python train.py --num_hidden_layers=10 --hidden_size=512 --num_attention_heads=4 --num_key_value_heads=4 --head_dim=128 --intermediate_size=1728 --vocab_size=8192 --hidden_act="swiglu" --norm="rmsnorm" --norm_place="pre" --norm_eps=1e-05 --positions="rope" --rope_theta=10000.0 --rope_fraction=0.5 --qk_norm=false --attn_scale=0.0884 --bias="none" --tie_word_embeddings=false --parallel_block=false --extras=["capped logits"] --init="normal" --init_std_qkv=0.0481 --init_std_o=0.0108 --init_std_up=0.0481 --init_std_down=0.00585 --optimizer="muon_variant" --learning_rate=0.0121 --lr_mult_o=0.897 --lr_mult_down=1.5 --beta1=0.93 --lr_head=0.00685 --warmup_steps=200 --schedule="cos" --final_lr_fraction=0.1 --batch_tokens=131072 --max_seq_len=1024 --doc_mask=false --train_tokens=898900000 --max_steps=6859 --dataset="wikipedia_en"
MLP neurons of a small language model. Each row is named by its layer, matrix (gate and up: input weights) and neuron, and shows model dimensions 144-271. Each number is 128 + 32 x the weight over its row's rms, rounded and kept within 0 to 255. Numbers have three digits each. A neuron's up and down rows have the sign that makes its largest values positive.
After each neuron's rows, "fires on" lists the tokens most often at its 100 highest values on Wikipedia text that the model never trained on.

L5.gate1564:115124166198107131181087124069102145123085128129137158149188044166059118129153112142108126141121130138089162141104070089128082074189108114127078210128093108127088072147142128076160155152133123113144130114157115086129116223153181096158148147111127059093070179116114197111107104124102141164140090139125112188107089161117117115119101093165135164139158113165066122122144097106157102121094
L5.up1564:137163111232075104061179158140193126120129102092119096116189133175100148166087104103185102094138138112149144114139115110128102143120112149073153127139077068114135119169130149101117138105129126148107098163146156175173159118153091144103126055172089086128165145044144135173154123155103151138133126135088125163130155107109117112089123111190149137085133184076138120157139161106100063105088
fires on: "==", "====", "-", "p", "uns", ":"

L4.gate1286:173122100109070052102054187150187081107116142143104113074089129150154109089157166164161139148150132119108125180155133144110112197158153082129154136110080093114110145118155149152098165156107146083157123139066172067158116112077172117056144094140101145103071131117099100112186186109145133151087168151134101168085190193146082147123156068100122155103149155093145066147110135104189125153160
L4.up1286:157126124118145132149109078138158109106079155120140128188137153125158136100116114166105116096073162141138162038140039159141116131154111130114172130151153208144092070105125174112169081158147092185120187172151135102083108075134156130149133127152113161129145151147120151044104166091141061121159120139109132156157156133130190126115136147207141108137152111190129143116093161117156143178146
fires on: " and", ",", "es", " Location", " year"

L5.gate43:160162102088096143138050130177129132071123143130152166118147140147172125126081075156118138105153141149124115076178161106137134172145148162108150149076138151176166087146108131127132128157078169152159080124139065178143147082098091119200133135123112094143105070100156112079146079151136106105110082119136123143126136108177144136073151173100100148111167190113186080127085164133169149177187
L5.up43:049153172104129146112122151096172139098110134139158108186136106117161159141121101130156153110087051128109134099114157165055119132083159074089159060112156140158108122085207074132164164162148141152099126112103091170184180118111129194143114153178146136148120159113179142173149063174032117104098073129115134179127143146161154137118140078117105141100100108121138107093145140108141107113157
fires on: "==\n", " =\n\n", "\n\n", " Website", "\n", " ==\n"

L5.gate84:126139131118133172124120136121168138144123166122194132146098098162135081172113121116186073157055114155097117102135125086171134166155097174103148168073050163143119156073068126167139114127071138115106086152141104146161156143100115094093129127085132096105133155089122107149112099148065103165047106145053101128107151141197163145080131130146137171082109123142135141136146125192121149116124
L5.up84:098126162073154140156090127157132092143122115144168084118111066107108116159090144091075108120151109134126113108105105144079181165118139090161154131109095180145136104131136154123157157128126085045100129112075144150090175180137105134114126114159137155164156069097129111125092157186108094168130088180062105103144109175135144188121163118108125149122130125167142083142114162094118145118124
fires on: "\n\n", " =\n\n", "==\n", "==\n\n", " ==\n\n", ")\n\n"

L5.gate1180:203123102129068110165177153113111112151051155138110120190054064147158102124151110131162145132142152086069113141130127154123088081103131107090078142129093144157150177111075097099113068144177110121104103143091130100154113154155151167077177152097118175115140128115117109183131130159146157131075151130131142157128113177103151139075114153113117174123154114107074102143156124182111107141172
L5.up1180:165075127088156157092125143148153096121135150177125110135158088146189151101164093142191126131137150076110078135081155148179093167053115126141141056147086221190130111115103123124097160160099159138098183142148083149131158049118180132174088128111136166175125103126133101098139097120112104141185138141110137096123129073117122228076112176149115085139181075127169129156166105147111135112120
fires on: ","

L5.gate1639:143142081194182144151157123118114083160092132222146140165198152111138105120137109091083120053175116153152112126108068057112151166074113115127127138183101109130107152124152098130095115135153211137153143095099143125080173179131090107112105177171144120129161123138104135156100143182188129126172104089102081097100082146155157170091114147163180182092047090060118117144068138099195169132146
L5.up1639:089115125157069142078109107118152100125101119139150208167119133146108173121134137142080143112142151122067103106114102174141113117104143102122135079093105134195103116084050137117135083137102088203173195081073127117187127094115133154130140146188146072132156164130134191082106117156113157121120153124125117154071127117197071130096130191175170093065168089103159111130105098134160062157154
fires on: " "

L4.gate1233:124152106091236170149068138088136179073137157134116156130176181130129137136124153069150105141138116174109105118097051186143163120070103164118160118151175116133166155104112109151130144078122134184139159098148131131160122143121185087117139106092109094177123123113169078109134102096129098140109150110124137111217062178121171168111174125146096105153149144155155092133157118113123144081091
L4.up1233:149181105104162157133122118089100154112119111162148142142108086142129126153118105135161161133091135142148091064123084160165122126121127111139102138149149110071059088097162136155096175134070088182160135099164133135108186121082155065093190115141127128172135108166159154140126060169125171163151133171083102135161120135179192168107130114115112109130128145111127107111113163116103160139089
fires on: ",", " later", " year", " time", " addition", "ly"

L2.gate1528:117158130124092169118178143127218134110100174093158150117102111136099100123101134108153166118048189154110137132114138151066146146115091112090115111135104169123108170080088046098076150155141115129122158123178119080111163105109136062117108177093084199142121085080138127140151086100136088109164163140125101124122139059071114160086161130127202142168120094126093058128124135193124140168210
L2.up1528:116119132147150144132089140136224085183159134159133166109133142117080130145073104128123103134120070130144151100106150162055177170071119154094096066132154128119189129078104084155114164170113107147104121121152152115119181104161100145180126129095138172152151075100111136116120122165160162117096100124156135108173127178134139142136135092116117142175134078123154167139097172162106118082107
fires on: ",", "s"

L4.gate1383:151182115135101100100156160113103130135157155079113103124152130147140172133112132117093097152140151143144122170167090167162168124183170123115125120093120163111136090121115160126117172176118106179120067110131111134178112138117094128076125164211199107160094126159112152112122153124129103119148173151115123147055161079171170184133133079162140111113147164138115144116178208131135126157078
L4.up1383:112133126113172101114090161118139175139136106156153131149142129157107093151099051126114133124113123133169088114101134111184046098122117146138112130136102211178193173117137107252150138080100111150157115109106083120144093162154149117055070052181154072127147197102184136118148152193151141083138123119123111109060146113168086088104166118106124099094099129163133125134144104117124076084078
fires on: " of", ":", " and", " record"

L5.gate484:194092099116150109113127171101136113120104165118146160162084082151116135102119132134137135118120143152095150126142093110069156152113077104121099170106107161201082156144125124026136142128165105137044156111118141116141164178167163187193084091116108149121206122154170109139167115130114114169120151146171137146145127209112104143098157137097104094134104078098115135074127188188126089116112
L5.up484:140118163085161102108150137155158147093049097101156158137181091119145128099156099095137118097127204100091115098147168141113103171140128125170076148118123066137155085117178172122117141106130133119067143138104127140163159161125141164163110123111133114162141095113152105106094147106133096161110158103138135154114147135146105118136164137119129080123119132138090113108155143139124126186120
fires on: ",", " to", " led", " leading", " in", "ed"

L4.gate650:158173130119158088137132127128113108141124151075149123096118061136138122121094064108112160177072081198188127124114174157107157137135128202118126117086134082149126095080169143089101155090142087161114082176134112109156136163115061103125133132121178112111175099207140208105101172085100088104129114134126120124078113141138101128127171104079121090181096114163122135158113142151190160152130
L4.up650:093149087122100077137129194128115110135151108113093134108165084138175090143104097118057125091173161146129135113080154103116078097194125090102179178084159129135082167109154120156151182112164114135160142100154089145121105166151088112149128094141132074100112158133155104225135170173165091097152117163145147139076124137164134152088143116116065155139087164094147140148112112178181109098148
fires on: "av", ":", " record", "at", "Species"

L5.gate1342:162143099090163100084098109121107158189150167154107046085122117103113118132110136148177102112167171100125208160105107089140117106141078140081170106111122148133081199140186184189150163072166087157177109161175062121126190087129129106150108130195131136169150093146141143123142166130115102084127126080153130106119092140096091114167130136116104122065158097091175178115153136151133148110152
L5.up1342:161197156141202100167116128162096112138141124103138161112154126133107129146101113144125112181153116117232121142157137108143106148076133119221150073098118124137098116144158135165151111092129061118166142105124143122124178065142101149108143147167086186155173119151129171122141085167058099129131101125089109053131129163156085137138104150117118150152128113100174134150170159206091132119129
fires on: "–", "ad", "as", "az", " (", " to"

L4.gate1454:110140136152130094145125174160103103103153104148136113088120136138122037139069164116122132117150084223121145147105156135086164166096139149089204131127069088141111095129133189178134152107149141143147135149130168130185159084149130099054097170157067109130136145126087177110094126139124119081065109151188138105144184181199139233139106149100094144079160211172138095169165127159113116200098
L4.up1454:149134140087091136166124116149110093108129121036154139151069161138075104123079073109098124176121137167118188126104143127122159177040137053086163180148129074150123094188152128144156112096151147148150093141094157169064106112160114110100112131134145101139131167148153138108149172102098084090084038130118090109125129147158176168146128119157088090122120140200149096075133137124126104144127
fires on: "\n\n", " Website", ")\n\n", " =\n\n", " www", "born"

L2.gate1095:081108029128170100114092100150179167110153118157126117161145193089109131200155100042133064145100135151153082146103141117128117209113159190158160067175123120148140117140128130171125099143146154161164147125167141055128113090170129080104098161089135077152114128082085146146090117135124093148179098152152139092181120150117182079118136131157155110180144076136061125135147155132075080135129
L2.up1095:178156125127127137117127108098147085123104127144157122101072165100073167150094097050167171146162188105112125143100129128132169136126112109112136114123111073171163174151094119149110119168067118056142192144147181105128111104123115113102113126167147134130110093142125135146144129137097089132112111137118119169129131064146106121096188134160134089129169091106157136136213131136088092179126
fires on: "ap", " Sch", " September", "===", " Cap", " CD"

L4.gate1239:072222094155089167099119191096126206131127157093121130216156074148176136143140105140145154057188194070119137134169122117166130142089104177094153170118156119108124174128157117174127092106110064135152173179147187094176051114173103147108073111110131162129108136129083137145176159127093147216145116114172120101100079099093141129140070156107100111127138119108116140111114118108204090128150
L4.up1239:174129106081130114133119148132159160123149074120125099144081103096126058107089107106138069120138085110175092120100120114140099099152139162108138096172140105128096178062094139111169135119153134155150115133087091145105096106173103185161087112126104161119106117060094049102115151117146112108107143126102154156116095073139156056139153167104133163149125107113098137095152103110166140136127
fires on: " of", ":", " (", "he", "p"

L2.gate114:155130098147140138116170143170167180115123096169135090103084149163170157138161119156123147144140133108110133119089055118073072171133099121132122128088191097096163119104092107122114183158169136103151138074119123146145128088165124080083124153125140138148090132133151085139146110162126151183127147057171149128079142128056129152105102171080152100116100124112146157175116096128101111141130
L2.up114:157164145135123106117157140133119112174171114151150079081143136124123088168123118134119141139119125133063184066181129143164145107147132101096141149159160110133113078166124081128141115189098114109157180150122136119134184138096136095131128112075079126134107092167119159159180098120131119086111115186132121133083136188122147075136194139088126113084101118108125116173139061100114128107135
fires on: "ig", "red", "ock", "is", "ey", "az"

L4.gate1707:152118121140139157177126145101170140126156101095067121112122096141115138096094146121159129140125102166128175119154095114131127106098115140124080174126157139143096081112177045165141152134142166128164110074118153162120132186170115124151128109147128134165121098085185141125131164143143098122164087149050127092128064102118079122129176164068095156110184148130087111161098138196087083110165
L4.up1707:133162066125142104091111128134211169130151075148158159145084087174142147092111148141155175155082159122145140137110126147105133151121111136108140116073124234164125152179152134126095143115167182132101150130169117072113125123117116114096104098116156112116091173092163158077138168151126129103130147135094139093104077113085083139146130166134109070179138151138120087110090119122113047125167
fires on: " |", " to", " about", " of", " approximately", ":"

L4.gate1026:151174159114143167135154133086135133138099123186180168161163114196135079143113146107103139191098156124098132090082122114119115109157149138145128111108175161077145130132163178094128107135153142132164151144133092122090153089118113144089138141144127089119100157092058124163127118167141147122166130088125146084080161198146134097111149091159166175186091082064092100122101035143093207117100
L4.up1026:113140163134107124127162162103127118137122077145093128145141160112135132176086133140164144102111088184138088111110146176191113108130160169180157085139162117088107107165116117132142196176139106156178107151102137130129187119089125083067162095169153090119159126129159099156140104083168051097124115120137091111177072082120119039114153146064167155158092125126133160151082095194131138169134
fires on: "s", "es", "eth", "k", "e", "as"

L5.gate444:108146146128115100098142138122168152137092134149153160095104120136107110103166135074130124208148115153183211085101114104097110137174139162175110140152131142103046139148164146127168136139159157138089109092131154152098121137126127061152101203147100107109129138168130165194140156115146149098120111156168135113194133123125150141085118144164081091171082161107056134147076104126094131147144
L5.up444:032157149097145114092135135116101092138151166147089177089114106127106173138138141139149154054100143183097150126096133134110110097118176104090128144095160123126183115178092119118139141128174123135127078150080179142081158156119127110091147123142077173077146101155154155164142138116122096171063109168125136120109154119106135129198106118168155125172100113155165138150078126148161176111119
fires on: "s", "al", " we"

L4.gate134:155173169128191156125066148127132122148106139104104107067158145181128131088135111123082145147116143117097204180099113162138138059072136136137110115149111141152087076122122117140155120118113131039162033134156121122132104086067147132066187164156134135162131078133060113139120089165107176170123151182123116146143190118125140119095124114047157106143111155113159126110094149110143114118163
L4.up134:127153177078209163131125123127158156160096136090081186113121137181105110152076140108110142086141239149095099120122114151101155127180119127113077113134177148190148160153149181137155173135166150136139138132151172121100144169139163085067154132115119142143117163080096162082164162138150158145141198165115099119127115126100111115164125103168175133186119128122130155105114099135185036149133
fires on: ".", " |", ",", "4", "0", "5"

L4.gate953:150074190178164126075123112181217040106068159135178146161122122103163113158097140084120104108142098149165132127164121133137101238141117089101144130101168102135073085147093111095129170119133113122157137115183119132132161113142087116111138109153147103129120118157147099095182123110100180170183087090190138104120152135088174101168097121127187170122125122133069161114128095096134093134162
L4.up953:140132122087125113100056109152115118160209085136130130092136151155064124114201068137199114119072100149159130164111099145108141146101162096100148100115146120100148121087096107181111140141145141160170114124119140132124138165126105109111132139126076153150144133076123093112165149146163189161127126127106078134075149148111123100118188129164089145133164054114155121090094128116117101157118
fires on: "r", "yl", " vol", "ut", "o", "ul"

L2.gate1110:124126078031130114097125148116147140127121112142177093122156095150072154132117091166175133173180123098157093121116112137104152133123064104140077085162099089091167132087137183172156128143157127081149146102088068166115178214081155099119093169131158085145159117111103153151148125089110069149130147123108139115157106157112150172101157184114107142134157172047121100109121146143146091109176
L2.up1110:104135142085161136134072159113132158089173112195166151118156125115185105137117189122120114185081136140126136159100193113136111088173192091143028114143130131161089146148143142067152158187092137115161144156121086078106141185116126160130188123094116159111128067122127159181187169115207180138118106119116123068103095177138206109137175133090165124148118139167150128074106107129129162106088
fires on: "ar", "r", "er", "ng", "l", "ol"

L4.gate1694:126102162088145088145072087118136160130116122134146115125137129199120079150131154152183141133107122205100186105132106118149102115133167138112143180148072127126164140175163091156142141095145177080158117115151142129170103159099152122096079111089160109125122075078103174141167102089148136184107153150152135109177102128128094063157103130127204142067111120127105093133082132204133183173158
L4.up1694:141161141134110159136125142130104177118107079129112144134142176141048124143125106180131124145161089175105155162147115104168097097092143076087187193104137095172199100073098100177145186106148127123103083109179146134175078119155157129127157117131122137175150160135086100150167145117105129089100140177127112142101171107124115118101156112111157154081128106133090117143120163156109133147118
fires on: " and", " of", ":", "-", " ("

L5.gate1315:155117167142058130103113153121156129125112125076156117091129129134098144144100118070177052127133106140142137111175164121124133085058129139051169113122154133147144032121128117169162084149109169127137114106172091108158173149084040151064090150137111152181106122152142124167137132118107089152196103128152122171122140129146157089125109102108097117174161126152107085114104108169145125116137
L5.up1315:139120147072114113154128111129158099117093116156106072140177155111143154082142104061081140110083096136156133158138139176083079093121115099095145131118086142132203147085142165168101110151130113112168097100098111104119113124094134153106237168135152116159064091173097097162106119150063085172134029143111125129136088156189114169063131127079173148148154147066082114155118074125092160122145
fires on: " |\n", " third", "b", "-", "\n\n", ")\n\n"

L2.gate1719:122105110096149109097168154122149133140105149133146105041077095122104150143151058158118152126156121155165135149126191130157120155121149129141109100068111078106198092161062095137126105099098169167116131169063163046131123181132101134167122057107136129112088118168119141063103127207175124163177180082151134130169131132124157115099139109107165105119174100190114143148174114111160086107170
L2.up1719:126123161149164169093103144135104053131151153141102088142093112119128143087135113073141093143113099084123155130146180083169119147159149126143063085120121158146196175157191132142096115077100166188087130164098090091175157135125156153081132093090192182123048116058124134160111106136125181167131111148093123106164157140131119109131160158151178110112179127101166197116081070114153092115081
fires on: "ly", " inc", " very", " ir", " Mah"

L5.gate696:162152172113109122104161135106182138130141109117095115128096172130164198088122095090156178143135072152100176120149063134146158128152140170141104154095108118157140147145096084135148115142150121100201117104123102101118157173099108126143080038121107071076043163119094082154201085135055150146102154134167125138092102090185118168113088129178123138139087052110127157079155106177187169067111
L5.up696:129186163060136202173132174062127093118159061108146113143128114082124073193142133107200141115097118103179158086178097087100208105116162110183080145087140133130067177118123156171109148109142165139098125137133116078096114120091168104099119089109117057132148142145145158169160113047159172156073148136081147130109129165113150103139136151093186157176136156117114119102167086147141153180095
fires on: "ec", " to", "ic", "est", ":"

L4.gate1680:164141166107166113129108167050180123170111161126093104158169151125109138149156134148129154139048074090102110157119132151152110204190109185113153103136134112091079152117167098110142130062148085082142078136133133162087146107136149110125119118129141127142145136146133037131082088134115141132124110151137132115150061131141129098087175111134125125132221155152146095063110120067167141147164
L4.up1680:170122163083094100128153096097102061179114112151109167153131102082110119174109126140055056111148120092096186092124155145150100197112131079121161152138137110093143173140163131059084136190166075143154143104189083103100150115080147122121155120091058106175087128181187098119152122172112114135062136152143122134209041121170121143041147115173114083132184054125098144146100080124178166182140
fires on: " in", ",", "\"", " on", "'"

L5.gate881:120148157098126133134126127144126086096149161102121158101128084082208162112087124119133122119121092099091151100065144209160110112083083155139209131092205132120167140098137124184089181123125174188132159107182145058148126156119167152155122115099113132120124154171139125136122105098101108112171105136134109077137148131120127172127145062143118113114148111137101075052158113098106123192144
L5.up881:128179097100150138113113137104120055108115121135131125139129088123107146153122122119144161141126147029130119112097129120135117109151131141128118143175165137118113184134107156088129183170140102177121123103112114182079084111152158071070078076163030103156158200153161138154149152169137165090110141101166125114115103153152153091115075236089128163157107160116117125107120141144091136109114
fires on: ",", " later", " and", " when", "20"

L4.gate781:115141153102158095029141123116080154093143133163121150136164116126109107089105137126054174098118131159101124129144115122054134119068139150129111136187081090166130149154146121172154160135138145147161118081114129153096148120137115109134147091091129071169082109132163141117095165139150117184105096193127154135138183122132102153086172145136128108120133183155180159116135107122119127081096
L4.up781:131115103135062115090154107135152145138163049136114122143158097135107102122115119089086119144121126118086124100152136126109120104097131119127181161182120105143096113114111079137191185078157155070148141080102062140117131127132125107126150118115112118133153101148125186159109183082196100089125102149144117115199149138154115151133187132142119101097106139167147110124119103096106179124131
fires on: ".\n\n", ".", " |", "=", ".\""

L4.gate796:100162152147108092144153117114107128161098095091129112127172144148114118154088143100147108113121131111124136126107124055118093152148116148093160094126126190082117133124151135079152110143107118086117154119115132137150123184102119122085077047174169130152103134105124154158121119142163111167070117122159147128139150165145138121188140111078072083074144101043121071141142114131143122107096
L4.up796:190119141137125139156179108100087152154084136087114105128074113124161131106144138085132147071180134107152137063094108123100100106122098161075099107137155106161116122092096042126148137102127111103160081163090131201189137071148142133112100168198126147107128145078175108093146117104099108090154171134130148096117118111092178133138124101120113141104188105138097167101133095125143142171101
fires on: ":", ","

L5.gate862:173101141137130204089100129151159109111146158168102155108177167174107121118076152109129118038136119126104140098091110120181164071142106149163139073117195189155137121159143102120194115140086114063124125140155119075114159149095116143177067160108156070126121116089232167130106139143098099119148158125126131128139139117156109093066088117141131094140136201131082128120083115102078088131164
L5.up862:189163102080107166136145147115114118116143144181103117155145122115123108141153150134105115105142146104137132075140089148143198149132167111150075090106190177167119124175051138188128151119134121138135158135114162163139119048097155119090132152110122199129125131193125115093111154137164154136128151100128153093116116102089101207115153144097088169135071134070128178069106097152138093182072
fires on: "-", " of", "l", ",", "."

L2.gate1135:130125103112126141102144072182136056154127147145115085153130093119077106133119118113179139126159127119161136093161128173170099179109145103177155146163180102167105146174151131193154152178190149096107099065138047094120138175180087117095097117120121143171129063119145193132154081071125104160142177120112137116161100168090105200116120132183112103155126138181125159074104092135127129093169
L2.up1135:115129116083143168121157116111149159112136113143130184135145147155132115158098132151146159122094073159150079086094087116100156150101122149143172130150162136117127161116066109103157150181116161108155175175163156138125141105111105157089107142198134141191148181123060100082179147140132109155140065126146109106122121121119106123111096125118142121192122121130138100103227124131082109121151
fires on: " al", " ro", " vol", " pro", " sw", "r"

L2.gate415:175102095129165126102104179125184094128133087169116134087118067083065134113174078088145142103096117103157187125166108118126135165120206125114157152117094138101091120153107126143132145162111150133144182144098143102146099089138107131107115155163145110108080169093140094178170110099143111117181103131181110170176124116123112135097141100160160202092109155119127130188134161168092147219090
L2.up415:105115099149078104114127150107133076186084100166080131186114123112118191134131148113086122165180166137112179106112123157138116156142133155145098094120154155154148125132158100123096203137153099173121179152098099169154095112091125166136071130131128170158136121100101161126165107135095131112108116159136140217141128139123175148176116112178122089118127138191106136188087136127158121143127
fires on: " as", "on", " or", " but", "anc"

L4.gate439:185106075211191106120108149169145097137085143103123117124135118100137151057162126113182092177068148132116153114144130040094125113128121166139106148134158088157116134125115100180167198168170114108105119116121179162117195118094121142106124146095145197126136104089118131142072132107114153138172156156139141095094215114164141143162090180068169182091139093149232081141138141163129143115145
L4.up439:073165146149122141124178142132153109110139123138146141086097169149157103138157111178170082136149067096230127144101147037121147102117122161169120167161181138137123102132123125146175186124130116104118178164172127156109156108148076145101146130096100150154088100099153108107143127123124127130137119157148122157157129176139077101142127165132113062099157175103170130091136111161152111165101
fires on: " fr", "r", "et", " Fr", "ro", "he"

L5.gate716:161152125154125145132190201132126089161058088125087108180089096121126116120115131074076159152086075119148120155219141144131128201161138142130162122084128185160094135123170142144136142077149098123156119099139188147139140113121134133126108090170172138088123185111123084152124149149088116201182129118123118109132092123145085185129146113074081173149186149157090058131151091165153104120162
L5.up716:091102084161156058139100098119102082089122079130142103123109062153083115184092130165112143111148219141158111104183112175147129100083136126118129116075180108102105174119150134106174163098118099141086140142122126125140137139131192164142133156118137191132115072149157119159090152157162060129149163131159151071134106163137148171148147143222144128164136156141179082149056125107170075164104
fires on: " |", " to", "U", ",", ")"

L5.gate242:146203111165093153164149114176142204171141115089130132112134095146126116147103134129114173135138092079138173121143121139128123107151119155088138129079151151144084188175139120101111138103061093150162142106142153171088064161111124070104142149076123119142162138145139128149188139121106177134156104098149099102150144092172162124125120136089156119146103184129147085160073134118214148165123
L5.up242:158125147145170150161160115097076065102137164128127105102174125121145133138096128148175064158126170117126144104157165150152163109100076127134120171078153069154163198121102125172127146128127128149140144166114140127140185203128140215173137145160157081162166175197149093179139094137098087130071145120148132117099139166151129123089191107099116140162121163082177050132102077101130130142125
fires on: " ", " –", " |", ","

L2.gate334:163125128134153090132156068116081097153087136063132058103101154100098138106143098130112111137112184098100118137125157148112118183131117125148126144122122152153133146168144169091159161066089156087156117098157083101154164136106125061069156124217147137075116151170141096144128119160144114150093083103156113092149125134111177111169135171076151141196151141054105085107158182149159135125117
L2.up334:155126122115113112162157087149135113176095120153109134079052076140088124075134131144106157105085147128145114124100117133179124096108133082125151108097174146124078115142139113145156124162184130104135141084154140134154142086146149090153149110107137223114103149101115155116174127124120126185164086134153126121089166182141145156162127110167167106107189108100120134133145057099154148087087
fires on: " •", ";", ",", ".,"

L5.gate283:096145128134145107136148198163173130128131138157086132128125165129148101102091100130141134136120119093122070127138118121180128121057130161171161147165143122138083166176150102253080147145170097127104122078145170139128098187054198065157086180127122085085165081151151154125110101090088120124160104104120120152105218170105133154082141126130130169153158113108143154121106130117166162124113
L5.up283:157102077117096085103150119116133175108182156165177180148105137150134072161101146142180124101075070147127091150166123129168141180179112046112108094129145121074106140140168123077156117147118145095179146138096092138097121105141144115153159096096081117129149109158155078123161120169109145109068124119183146137175069149123140097118056144154183078101144119062127065052136149119040110161098
fires on: "200", "b", "ob", ","

L2.gate526:149110128136148160136143102139171099144149120121197140118149023143122172158186149142129135086074126118106136117109157089085132107075214135128139074153125172142133163126113156169146149130089198128140171081131085063124168185113113107203119104172141120173151064172188158084211130187132149116122206197100116113096152093125109131110122180077123163103168115168160156129104196101098172131130
L2.up526:137105073124198172124138159170117131127144130152143142170145152087181159120182116184167163071109131084158078063121081047123155137120116114106101090105135183133175112158138047137128163148141107085102143130089139118134128059085142135152097157170149137140151106164099157141150143084120154129160070125139124114141157139161157122164137067120078123155093120158107158151130148142169108113171
fires on: " this", " This", "one", "at", "ile"

L5.gate1389:105083156124149072132115156104113116099114129162126131172144135121112090171081140079112173111160073145122143104150101123114144063153090127081131114110138098082127118072216145185131116181119174097190117163134100149051162142152145155102151107170161101121118152103098095141098124127112069113156147075125105096160166132085159130147117076141127229156113116141139123167127125166191162157141
L5.up1389:141123119111142090128137113132083111117114129165153145143108179170092110148142148143166118135103146162044128141107115158130167134169143107101091171120118150127074158144109103180088154177092128135140084166132159091173143145149121163098210165128181127139122163138133170119139171098109154144102112171099147119143116106132131128121116149147112128130077096137140142121132039072141119123146
fires on: "1", ".", " ", "2", "25"

L2.gate288:121240119089136096177146129119119140103117141119135147126130152077108142089160168090088175142100120186116177099124061115128090098131190135166181151113143151107168120112149149131128184195165212167095130137138147124087072156141135110143071134114138125118121138094155096127105117137165101039161120158074103094161140139118132126088107137138132093165129138155151074212090148149114108149183
L2.up288:139107105090163102156103132126128124115095136089144118131175117114065138125091094167069145128098131129111087076137111145036166099044148098164138128149108156143147077097168104080160133094122099114067153152098167114134123124121142126086121080212126117111143153134117102162148158133116146118126138120150113157062124229104142098196126111163094089163111108191163130103113149123115116156183
fires on: " while", "s", "v", ".", "c", " that"

L2.gate1350:114110163134127161197188099105125069122149169171158075155089160141124108092124082122119098170145146121159110082133126111096154134167138077116102121130065098136134104110102130156120121137096144163117094146119150129153113131128109189154146082093152103156072172051132149130114143122099167111086114093126146127180119100081155129083157155043094185235159061108119115137165134118099207142138
L2.up1350:075089114141158175130135162129092126176093153177144124122109158100155194122142140129125126127151130112185112130140110109145128191126118135112077112116129144114145205096135150160160036086094135107109092181067133042100134159143082160152092129078149100120097108171160108169145099076087057096127164136136155113122124122145150127116157153145102185157137122184102098171093140092106156154106
fires on: " fl", " gr", " Fl", " gl", "fl", " Tre"

L4.gate70:072110115103106128134141137144092140124158137139127124131133045158082151107127115110128082152137110101085133124111163090091144145116136107133127158125109106136123112121165126135109188164086171070082175173138141127128118066158135106148136148129078167169186112148198123130153177170169199148112162065160133159181090105100098057127063096164141160115097075104165088066103125113179142124176
L4.up70:091151195081106145144192109143186100108122097134098103135090138181133169146153153096159140162109096087136144097134171155122161138115115105170166160181170080173104097161147134109130158121154169079121124137129079158133176076118126104123174121083126128220179111128087085092187050082147182183111119116211108140136111116099155095103135144153098142071177085176140154114101125146158126106136
fires on: "pper", "A", "T", "am"

L5.gate228:155110183149113139090134156108113153073073127116154197079144123099148120150130153140101174128091085160112175149143150074106108126137123158146077179156091115085079079143173163140168071167150173098178099155098134133111124136169118126176180135148161103140103147117144153150152134190146128130117176119082139144134155116101099114144078135124100150146133127143144147117131150086142156142099
L5.up228:166105149164099046137136156105094084147101112147059096154135089105115116119130129129168171134133074197081198079139110082118183113144085113094107145184163158172145169156070106119147150119175168155073115162141081182117125148149110149127114176163131136101136164155082145130109153133138141154081135010127134151107125099158130128060147103141126149116126192143110132187081120078094158148158
fires on: ".\n\n", " for", ").\n\n"

L2.gate637:123152097105093110111175069120146134111062149151171151142139138171158173071151086111148153192171128175144070186138133075204146115118134125114056116111099107140141125160131149166155180111116110117113099124122129160150125133216093107156127070143179134072094184102168154139140047147130038118140119170097145176145160108071138073116084124148118140132113162132140162175154114089149148129069
L2.up637:094058120102140113115136143119109144167164162195171111099147161200141144082183085141142106112127133122121087159115067066190118140162094084143080119081118119181171176155135156111104119166108131090109091109102137067204123118152122074152175084150142120122143105065130178164107105117124047102103083113050120164111213120088072083123083103166145121129137111172151148140152154113119208100084
fires on: " fl", " Fl", " round", "fl"